Part of a small language model's weights: vocabulary 8192, biases.
MLP neurons of a small language model. Each row is named by its layer, matrix (up: input weights) and neuron, and shows model dimensions 112-207. Each number is 200 + 20 x the weight over its row's rms, rounded and kept within 0 to 999.
After each neuron's rows, "fires on" lists the tokens most often at its 100 highest values on Wikipedia text that the model never trained on. A number after a token or word is its count.

L3.up665,218,224,185,203,177,201,240,226,254,192,212,189,204,215,200,241,164,223,194,190,192,210,172,167,196,213,191,178,233,190,180,154,212,224,160,183,196,175,195,195,215,192,210,215,223,176,193,239,176,228,197,179,180,197,193,210,207,174,197,220,178,186,214,228,198,167,214,190,232,180,160,230,183,211,188,184,209,195,193,198,229,250,226,204,169,223,186,198,251,199,213,232,217,174,205,197
fires on: "e" 34, "1" 20, "re" 4

L3.up739,207,198,190,199,154,213,168,192,214,173,206,199,174,204,212,216,221,178,161,178,189,207,186,184,197,185,199,203,208,190,191,229,211,226,194,192,208,194,230,174,202,216,191,176,186,179,221,205,205,190,199,169,195,170,202,232,214,233,167,187,204,185,196,160,215,206,176,183,204,202,199,158,184,210,188,185,241,204,183,218,215,178,158,203,217,164,213,259,171,177,186,212,237,203,174,214
fires on: "0" 18, "1" 12, "cre" 9, "C" 8, " time" 4, "." 4

L5.up583,242,191,239,204,193,200,199,206,228,160,235,206,212,208,177,194,188,223,206,190,188,166,188,211,220,208,213,198,178,176,188,191,212,213,204,188,223,241,214,175,184,207,225,176,220,211,211,162,208,202,199,196,221,212,182,210,196,236,197,194,175,183,176,180,206,185,189,204,191,207,195,195,218,213,189,226,223,174,193,203,211,181,184,233,198,176,219,227,183,179,205,187,202,213,174,199
fires on: " " 15, "1" 12, "3" 11, "0" 10, "n" 9, "7" 8

L3.up241,261,160,198,168,168,190,204,175,223,207,185,200,183,196,206,185,199,256,214,155,213,201,178,193,228,180,213,208,187,192,190,192,185,212,159,230,213,204,201,221,184,199,199,197,201,210,155,197,188,248,187,185,219,202,207,203,198,204,174,206,190,201,199,156,190,197,207,177,176,233,193,200,255,193,174,208,191,199,206,173,199,202,241,205,202,177,182,190,213,194,215,188,233,215,156,210
fires on: "\n" 43, "." 8, "-" 6, "3" 5, ":" 5

L5.up67,201,211,185,198,178,200,204,203,222,201,183,231,193,216,194,209,207,224,221,181,200,205,148,193,207,217,201,216,185,245,198,207,195,174,167,170,217,213,188,212,180,194,206,230,215,193,194,185,223,194,197,211,206,230,233,188,210,217,188,201,223,184,212,210,184,177,207,211,179,209,204,211,206,184,190,203,177,181,192,196,213,195,229,227,203,190,199,212,197,157,190,219,205,194,170,188
fires on: " of" 18, "ing" 17, " " 12, "t" 7, "at" 6, "bi" 5

L2.up302,236,219,202,211,183,217,181,212,194,172,199,168,212,188,188,203,179,221,216,197,195,179,230,178,177,213,192,196,202,254,178,183,196,202,213,189,181,207,177,192,212,146,200,208,209,221,221,198,205,237,199,217,194,182,197,196,209,221,199,194,198,214,213,228,228,177,187,205,204,175,205,210,217,192,220,192,225,175,201,200,187,186,194,192,199,178,249,214,207,165,222,210,202,175,187,174
fires on: " was" 20, " by" 19, "e" 8, " By" 7, "—" 4, " –" 4

L5.up448,178,205,190,210,197,155,211,235,207,181,228,210,185,183,194,201,189,230,212,182,208,184,212,189,199,184,229,208,213,222,190,221,257,225,194,198,236,210,223,178,209,212,229,169,195,169,181,185,182,180,183,206,221,145,241,204,252,190,210,215,234,186,203,195,188,179,226,188,182,168,205,195,204,178,196,203,196,207,178,234,209,202,173,187,194,226,206,190,194,185,219,187,184,181,213,205
fires on: "4" 23, "6" 21, "D" 8, "0" 7, "9" 7, "2" 7

L2.up38,173,192,213,200,223,207,170,208,204,197,244,174,204,196,195,177,219,178,217,189,188,204,178,229,193,180,201,158,189,245,200,206,186,216,204,250,214,171,167,179,222,211,214,194,231,192,220,205,181,222,186,226,167,221,211,207,203,202,218,218,176,216,174,212,197,199,223,225,179,246,188,189,185,202,176,224,218,198,173,206,255,205,194,195,223,225,195,194,203,176,187,219,195,204,183,173
fires on: "ed" 15, "ing" 15, "il" 12, " did" 11, " by" 5, " do" 4

L5.up284,193,193,207,187,173,210,189,213,208,179,199,212,206,148,192,214,201,173,205,195,208,217,225,191,195,204,242,185,199,175,211,214,189,202,181,213,199,175,205,248,223,172,184,185,183,222,188,195,229,218,197,209,219,210,185,177,230,206,208,184,209,192,203,176,239,183,164,167,215,197,208,235,185,179,201,184,213,215,226,177,171,173,212,209,206,201,237,196,221,190,198,196,226,185,227,191
fires on: "2" 23, " the" 15, " " 10, "9" 8, "6" 7

L2.up51,199,217,203,210,166,224,169,236,182,162,189,162,204,172,203,183,190,168,211,192,217,209,199,190,194,194,227,190,174,215,158,200,205,219,213,213,208,211,209,210,163,209,219,183,191,203,225,205,218,219,193,207,182,208,216,202,222,204,193,236,198,208,205,227,218,169,192,225,200,199,221,204,212,194,182,221,184,180,170,183,205,179,191,179,250,204,185,172,181,183,184,199,199,227,174,179
fires on: " \"" 91, " by" 5

L3.up540,175,187,186,226,226,226,191,219,219,219,199,204,182,207,199,214,162,203,215,193,172,178,194,159,199,161,224,199,195,211,186,203,162,203,184,194,183,186,213,190,226,177,213,208,195,218,176,200,196,213,205,203,190,201,206,238,207,230,212,198,230,189,205,194,226,177,189,223,199,226,158,243,194,207,195,185,195,172,200,207,194,220,229,208,227,171,217,213,180,163,226,228,184,195,203,161
fires on: "1" 21, "9" 20, " " 19, " father" 7, "2" 7, "6" 4

L2.up586,181,196,162,200,159,204,190,232,200,214,194,197,177,188,206,190,186,187,212,170,202,193,173,224,210,183,184,187,221,236,206,198,198,184,230,222,171,197,226,225,204,186,257,195,224,212,199,181,211,226,191,245,214,194,156,191,208,207,225,185,209,194,183,221,229,188,199,180,224,240,182,217,193,186,196,192,193,179,169,173,215,242,222,206,219,197,207,190,233,191,208,215,201,201,216,157
fires on: " |" 40, "1" 8, "6" 6, ":" 4, " returned" 4, "la" 4

L8.up96,200,182,232,206,196,218,178,205,219,227,198,187,176,175,202,204,227,232,219,180,234,190,195,199,189,157,209,228,195,208,185,219,189,227,210,181,183,190,215,205,221,204,218,193,192,210,196,202,212,167,199,210,187,183,206,192,216,187,182,208,193,228,200,192,159,205,216,215,182,193,211,224,194,188,201,242,177,201,169,198,202,209,176,170,217,231,191,188,219,198,193,189,186,176,206,156
fires on: " DF" 14, "1" 13, "2" 12, "9" 12, "season" 12, "0" 7

L5.up277,196,188,218,189,173,192,169,217,225,179,226,226,173,181,178,198,203,184,202,252,156,232,228,208,191,157,214,160,183,182,211,204,229,187,178,180,195,200,191,225,213,171,200,207,190,197,213,196,196,226,233,214,207,173,191,238,234,226,174,168,180,191,217,183,205,187,173,198,215,219,212,240,209,218,210,212,219,227,213,195,191,223,218,180,216,204,224,195,189,231,170,188,207,244,178,218
fires on: " " 40, "0" 19, "2" 11, "4" 8, "7" 6, "3" 6

L3.up460,187,197,197,193,227,192,189,173,186,203,192,168,181,230,193,209,212,184,165,213,207,225,222,218,211,154,204,204,232,193,188,194,217,217,203,214,212,204,243,214,206,192,204,193,208,195,193,197,215,230,182,184,225,203,204,194,184,192,154,175,167,208,196,189,182,225,222,190,196,220,224,205,194,203,176,169,207,224,185,203,227,218,182,211,202,202,226,203,181,242,172,242,203,217,201,204
fires on: " who" 27, " after" 10, "cent" 5, " (" 5, " before" 4, " and" 4

L5.up592,188,168,207,187,198,184,206,216,184,172,207,155,198,231,198,182,172,219,209,219,190,189,206,182,220,158,217,170,188,195,173,177,173,193,172,216,221,191,175,188,202,186,219,230,200,197,217,206,181,187,222,192,189,186,213,174,215,207,178,203,200,179,195,197,194,187,208,168,208,201,218,184,214,173,165,243,193,225,204,206,189,176,208,194,223,186,213,245,237,211,208,211,217,221,236,196
fires on: "," 28, " " 16, " and" 16, " or" 13, " the" 4

L8.up599,224,179,217,208,162,209,211,183,222,187,191,142,193,217,176,225,191,228,186,222,195,200,190,205,188,191,165,142,190,209,197,191,214,191,213,215,194,211,186,232,225,186,203,192,220,163,214,187,205,203,185,235,218,182,204,163,209,196,208,180,219,192,209,201,196,227,217,225,196,230,210,226,226,230,218,176,181,201,181,228,184,204,190,184,196,227,174,198,173,178,190,186,184,214,188,245
fires on: " an" 39, " pro" 8, " |" 7, "%" 5, " Pro" 4

L5.up661,219,241,196,223,212,194,194,239,203,200,199,163,173,216,226,183,177,208,211,203,199,195,176,212,210,198,213,235,154,211,161,190,200,219,219,167,185,226,179,202,201,174,195,218,163,199,228,214,201,203,186,223,178,163,167,200,237,241,219,187,196,204,222,189,215,190,165,201,200,160,216,196,183,210,235,177,216,217,195,189,184,198,183,205,156,163,185,231,208,218,169,198,230,192,242,204
fires on: " of" 50, "=" 17, " " 6

L8.up546,227,241,189,203,174,206,211,184,190,217,208,193,182,190,176,229,203,147,179,180,210,192,195,239,210,174,193,206,193,162,220,221,205,173,227,219,149,223,228,155,206,196,217,198,140,206,203,222,198,159,194,171,227,188,206,199,184,204,206,215,169,175,207,182,197,173,182,242,185,195,164,194,187,233,201,185,180,188,169,230,177,187,176,218,261,214,210,214,180,185,163,245,191,193,224,208
fires on: "1" 44, "9" 23, "0" 10, "8" 7, "4" 6

L5.up351,185,188,217,220,176,186,226,194,200,173,210,182,224,196,193,194,158,207,200,206,198,178,192,182,185,195,190,218,207,212,185,187,208,187,206,183,215,198,180,205,202,213,184,208,212,189,252,229,186,223,179,170,182,205,174,203,236,220,203,193,171,189,226,218,224,151,163,179,199,229,235,195,222,195,208,216,264,196,207,205,207,229,192,222,186,182,214,235,201,220,236,218,184,178,229,219
fires on: " " 62, " right" 9

L3.up98,174,220,197,212,185,175,224,160,189,177,173,185,170,202,198,208,188,197,186,190,200,187,206,217,221,224,181,213,182,210,184,200,189,204,203,203,198,223,203,181,220,209,201,192,193,175,208,195,190,181,195,215,168,229,168,183,163,206,202,191,161,220,201,207,213,228,188,212,184,173,213,197,218,173,189,196,189,190,211,176,189,202,210,208,218,211,179,178,169,207,213,163,179,230,196,225
fires on: "ed" 24, "sum" 8, "um" 8, "em" 8, " Court" 6, "un" 5

L8.up450,188,230,200,223,220,206,221,153,176,213,220,191,179,193,167,177,192,165,175,230,182,176,232,209,168,196,176,193,225,196,201,214,231,192,183,208,193,209,177,194,218,200,212,198,188,204,179,188,179,207,163,243,199,184,178,194,196,203,216,173,192,206,194,216,226,211,202,205,179,187,198,221,205,191,239,205,208,197,192,176,208,198,195,204,201,201,198,183,187,238,173,208,168,196,179,218
fires on: "'" 56, "-" 4

L3.up747,187,220,198,190,195,164,202,191,167,198,221,195,206,216,216,189,178,189,191,254,191,189,210,205,212,189,206,189,191,221,176,187,239,223,182,196,163,208,213,183,235,211,191,211,208,179,191,214,249,193,180,203,208,190,191,189,234,212,208,200,174,220,216,201,213,199,194,173,169,214,203,206,201,165,208,193,197,212,204,183,193,189,164,246,224,180,181,204,201,196,193,200,212,228,195,187
fires on: "C" 35, "-" 28, "al" 5, " V" 4, " of" 4

L8.up588,232,236,162,174,200,233,155,171,183,205,207,169,219,233,188,177,215,201,206,188,219,193,186,160,213,192,220,190,170,212,220,242,199,224,200,227,197,193,178,196,226,180,203,184,196,197,172,210,193,196,166,231,208,209,186,205,199,173,218,229,221,163,198,200,224,209,209,170,203,227,207,198,230,177,178,194,213,185,195,210,214,196,209,202,175,214,190,198,192,194,217,217,239,204,171,206
fires on: "\n" 70, "i" 4

L2.up573,209,214,201,210,215,207,206,232,217,214,245,187,194,166,223,196,226,197,194,223,197,203,208,210,201,198,153,196,199,189,206,191,191,185,215,214,193,185,147,218,232,185,224,195,167,196,184,181,148,185,192,218,237,198,193,185,178,214,205,198,238,194,208,234,229,165,191,172,194,214,180,220,207,190,179,195,177,207,203,163,190,222,212,196,175,207,180,186,197,243,174,207,178,224,178,230
fires on: "-" 22, " b" 15, "st" 6, " as" 6, " an" 6, "ight" 4

L2.up533,220,205,184,206,210,212,223,181,203,213,207,222,196,213,200,244,228,178,172,201,189,200,204,183,246,201,181,219,210,217,218,186,156,196,182,200,198,156,238,204,197,204,208,188,218,169,215,233,169,223,233,152,197,205,199,174,184,195,198,209,177,185,192,212,186,193,231,181,197,190,202,213,190,237,203,202,207,193,220,167,179,204,213,219,209,207,191,225,206,220,181,185,165,193,196,209
fires on: "re" 22, "e" 19, "ar" 15, "m" 5, "do" 4

L3.up468,216,237,181,209,219,223,187,171,184,195,239,214,189,213,210,225,223,233,230,178,208,229,180,241,171,206,181,220,190,229,201,210,217,209,208,179,205,217,219,188,192,177,232,204,205,217,181,196,214,200,227,204,183,215,201,185,217,222,221,159,232,183,235,188,228,190,162,173,198,195,219,234,190,190,154,207,202,176,205,230,179,197,180,198,218,203,189,196,199,215,167,198,225,225,173,181
fires on: "s" 22, "k" 17, " of" 14, "t" 7, "ment" 4

L8.up512,224,209,226,237,205,215,200,179,240,222,231,199,205,178,192,196,187,217,208,191,230,190,203,202,210,187,215,202,182,190,193,206,218,198,214,196,193,194,202,198,199,164,238,193,200,230,206,188,202,192,218,226,175,199,213,197,175,198,199,215,205,196,230,230,218,201,166,190,166,197,211,215,192,210,199,207,182,198,185,208,194,192,210,164,172,225,166,192,204,208,195,185,235,207,196,187
fires on: " " 38, "1" 14, "2" 7, " is" 7, "7" 6, "9" 6